config.yaml
num_hidden_layers: 8
hidden_size: 768
num_attention_heads: 6
num_key_value_heads: 6
head_dim: 128
intermediate_size: 3072
vocab_size: 32768
hidden_act: "gelu"
norm: "layernorm"
norm_place: "pre"
norm_eps: 1e-06
positions: "rope"
rope_theta: 10000.0
rope_fraction: 0.25
qk_norm: false
attn_scale: 0.0884
bias: "all"
tie_word_embeddings: false
parallel_block: true
init: "orth"
init_std_qkv: 0.0211
init_std_o: 0.00528
init_std_up: 0.0211
init_std_down: 0.00264
optimizer: "muon_variant"
learning_rate: 0.0129
beta1: 0.95
weight_decay: 0.02
lr_head: 0.0102
max_grad_norm: 1.0
warmup_steps: 200
schedule: "wsd"
decay_fraction: 0.885
decay_shape: "linear"
final_lr_fraction: 0.0
batch_tokens: 131072
max_seq_len: 768
doc_mask: true
train_tokens: 1277000000
max_steps: 9743
dataset: "wikipedia_en"
MLP neurons of a small language model. Each row is named by its layer, matrix (down: output weights) and neuron, and shows model dimensions 544-607. Each number is 200 + 30 x the weight over its row's rms, rounded and kept within 0 to 999.
A block is one neuron, or neurons of one layer that tend to fire together. After each block is what it responds to, as a language model described it from the Wikipedia text at the highest values.

L5.down478,212,170,190,219,190,219,225,193,172,138,226,262,122,174,228,189,160,235,209,194,192,172,200,218,218,180,186,222,177,212,195,191,212,212,198,204,154,194,258,164,243,211,222,228,219,231,206,236,211,196,219,187,205,202,224,234,210,182,206,219,211,183,195,264
L5.down677,173,159,174,196,168,196,202,211,221,188,206,208,175,146,195,200,181,177,169,200,212,195,163,248,184,154,196,186,196,202,223,232,212,192,160,188,224,219,215,222,171,231,194,277,228,216,208,186,213,229,217,221,192,188,190,228,213,211,206,227,226,144,223,215
L5.down832,216,185,208,201,224,209,196,177,238,196,205,194,185,167,209,197,137,201,220,201,207,200,208,184,159,236,237,192,161,200,195,205,178,165,198,199,203,190,218,246,220,210,166,222,178,183,141,213,200,164,227,189,261,193,192,205,203,188,250,158,160,206,186,248
L5.down1123,201,208,200,219,183,188,213,213,124,169,222,217,240,217,217,179,158,188,220,120,160,239,236,219,202,171,178,252,123,213,201,216,210,215,223,243,179,190,219,176,240,229,213,199,163,187,195,224,194,198,177,222,215,163,190,184,185,216,178,156,214,196,201,155
L5.down1970,217,179,148,215,214,115,188,154,176,230,242,167,157,205,148,177,164,240,208,157,172,209,193,203,166,188,226,238,191,246,181,225,191,208,212,208,168,255,203,218,213,224,181,255,180,245,211,214,260,130,188,196,219,234,198,188,253,226,152,159,147,205,205,201
L5.down2033,241,202,178,207,191,214,188,165,144,182,228,210,141,194,151,232,189,180,224,216,202,177,172,174,156,221,157,182,178,184,157,205,195,198,192,217,237,149,152,152,218,194,193,179,162,201,203,253,216,160,234,158,192,208,199,219,187,156,236,138,286,209,244,251
L5.down2305,193,220,234,160,223,225,215,160,167,224,232,222,213,166,134,198,186,117,198,243,283,192,177,191,169,197,201,185,249,199,215,161,224,221,163,186,206,216,217,233,175,205,154,186,184,230,125,256,200,181,190,205,259,234,148,187,191,197,168,204,204,197,195,234
L5.down2696,197,219,192,172,152,236,185,175,159,229,233,224,193,128,218,202,180,159,192,138,170,208,186,159,178,207,182,188,204,180,197,216,212,202,203,208,204,203,207,165,205,275,201,209,180,232,177,214,227,191,253,233,232,223,206,240,238,194,163,246,207,161,230,199
Description: Start of work titles. First word or word piece of song, album or show titles, often right after an opening quote, e.g. I'm, We've, That's, Ain't; also words just before a title such as released, programme, group.

L2.down328,240,199,183,180,208,208,196,212,199,170,160,282,212,226,205,178,180,180,213,265,223,189,239,244,173,218,213,238,189,204,223,189,175,150,169,169,283,199,231,221,196,181,164,156,231,174,212,171,200,179,223,174,156,233,231,181,211,193,159,240,200,244,207,230
L2.down1172,138,177,221,180,180,131,206,205,203,240,188,256,210,265,179,234,174,226,226,194,207,130,261,188,248,204,255,247,162,191,177,244,254,188,184,185,214,153,263,228,174,186,214,215,230,236,211,193,197,190,195,172,256,214,170,220,253,203,228,176,155,191,186,181
L2.down1287,214,215,104,196,157,211,238,150,219,238,211,216,175,196,196,193,191,185,224,190,175,232,233,174,208,204,208,183,208,209,201,185,190,250,226,192,244,224,214,215,152,184,220,208,169,151,176,203,209,173,184,198,187,215,194,182,212,177,180,246,178,224,182,182
L2.down1502,169,191,165,182,174,186,196,185,209,199,176,215,156,185,204,218,173,191,237,227,169,223,204,231,238,165,188,254,212,197,181,227,239,213,238,166,182,197,251,186,183,233,201,236,214,199,204,225,202,138,207,196,199,172,210,200,133,189,220,247,120,203,235,211
L2.down1551,169,186,211,160,225,132,165,230,233,185,210,220,176,185,190,221,225,141,188,184,162,165,186,224,192,209,197,173,222,148,182,230,203,164,134,219,171,165,187,244,195,242,158,184,218,185,168,181,178,214,189,217,230,233,180,215,245,257,166,187,167,184,149,172
L2.down1566,237,212,168,195,228,175,201,177,139,198,162,219,182,198,172,187,197,219,222,225,168,183,224,193,202,180,201,198,240,211,222,191,166,204,223,133,192,230,249,229,192,190,171,221,179,176,204,202,170,237,198,178,157,172,257,178,235,217,186,176,186,228,186,252
L2.down1787,250,221,203,194,213,196,244,183,246,247,183,190,231,192,208,216,186,202,213,189,175,208,233,198,171,180,129,202,176,201,177,170,207,195,198,193,136,159,259,227,119,198,227,161,214,192,106,223,179,230,248,233,196,203,225,165,152,205,192,196,163,217,185,176
L2.down2131,213,213,145,239,215,209,183,152,184,186,152,180,168,183,205,196,176,212,218,183,149,148,171,151,205,249,196,183,205,197,237,200,201,185,178,182,170,168,186,218,225,195,204,229,204,163,189,166,182,172,220,179,238,189,202,205,164,186,178,237,129,223,215,171
Description: Mid-title words. Words in the middle or end of song, album and other multiword titles in lists and tables, e.g. Love Is Like, Made Of, Need You.

L5.down320,192,207,160,155,226,214,201,213,148,198,184,212,192,165,146,252,176,200,191,210,196,185,158,176,178,223,175,207,206,211,206,189,178,244,232,169,152,211,241,271,214,306,201,220,240,250,203,214,210,218,209,215,188,263,170,199,209,185,235,153,153,174,162,224
L5.down414,242,230,176,184,226,191,228,120,229,192,193,219,153,143,162,197,202,153,193,198,250,223,196,165,217,252,216,152,227,239,204,208,238,169,176,175,201,181,234,193,188,225,202,205,206,212,199,174,196,177,230,180,191,187,215,198,157,261,188,166,204,144,187,229
L5.down1250,187,194,195,189,217,223,231,232,218,187,210,133,237,250,209,205,211,176,241,280,240,222,179,212,189,220,200,165,197,248,210,171,217,179,222,177,240,237,232,242,222,203,193,233,191,221,232,249,179,210,186,153,236,242,187,208,224,213,178,220,206,178,191,220
L5.down1689,209,228,207,199,207,205,182,232,233,216,200,201,199,212,136,195,217,163,194,240,181,178,176,232,169,191,186,223,166,186,210,190,171,219,209,200,225,248,219,220,219,222,198,225,203,209,243,180,199,215,185,193,201,245,223,282,135,185,246,154,190,209,253,213
L5.down1753,157,208,227,196,226,187,197,202,215,183,238,154,171,184,215,213,184,196,122,192,210,188,232,223,185,230,249,194,224,210,198,223,163,225,204,192,179,217,177,192,218,162,211,172,228,213,213,162,214,218,221,213,196,246,192,190,166,138,215,202,251,188,195,184
L5.down2205,190,200,239,173,184,179,181,187,175,184,169,153,238,199,232,160,197,274,152,217,156,199,228,190,185,214,202,142,194,187,158,224,175,199,120,233,211,157,186,202,199,201,246,205,223,193,201,212,211,197,282,239,249,213,216,212,229,152,148,196,215,230,187,254
L5.down2509,245,217,246,214,204,215,227,226,222,179,184,247,185,223,203,210,179,183,164,262,194,205,210,199,248,219,143,197,231,218,205,160,217,235,177,218,235,288,208,214,217,254,234,180,220,229,197,167,180,272,235,217,177,215,208,240,195,174,219,193,176,193,265,241
L5.down2939,193,225,197,203,155,208,156,202,224,177,175,179,188,183,210,169,193,187,163,217,298,198,203,160,175,265,215,177,232,244,234,202,198,181,206,217,236,172,266,160,207,191,188,199,171,218,216,205,206,181,179,208,213,169,204,166,196,188,250,250,248,208,199,212
Description: Before a past participle. Auxiliaries, adverbs and modal or negation words that come just before a past participle, mostly in passive or perfect verb phrases, e.g. was developed, being imposed, had laid off, officially opened.

L3.down2167,238,206,201,204,205,178,189,238,204,251,186,214,227,146,171,183,189,144,194,222,190,240,174,165,218,163,232,176,223,222,174,207,166,223,246,234,220,264,215,214,200,230,168,158,187,229,200,137,204,216,173,94,182,197,182,196,190,171,164,147,215,182,239,224
Description: Pre-verb auxiliaries and particles. Function words just before a main verb or predicate, such as infinitive to, auxiliaries, not, also, being, as in "scheduled to be released".

L3.down621,181,207,224,255,187,219,157,120,171,182,245,175,221,212,212,173,164,223,211,239,216,172,206,192,185,226,185,162,180,220,170,240,189,176,201,153,209,223,239,211,213,206,187,211,152,183,204,211,251,189,203,222,207,193,231,191,206,125,192,221,202,212,223,220
Description: Start of quoted speech. First words of quoted speech, song or work titles, mostly pronouns and contraction endings after an opening quote, such as I, You, 've.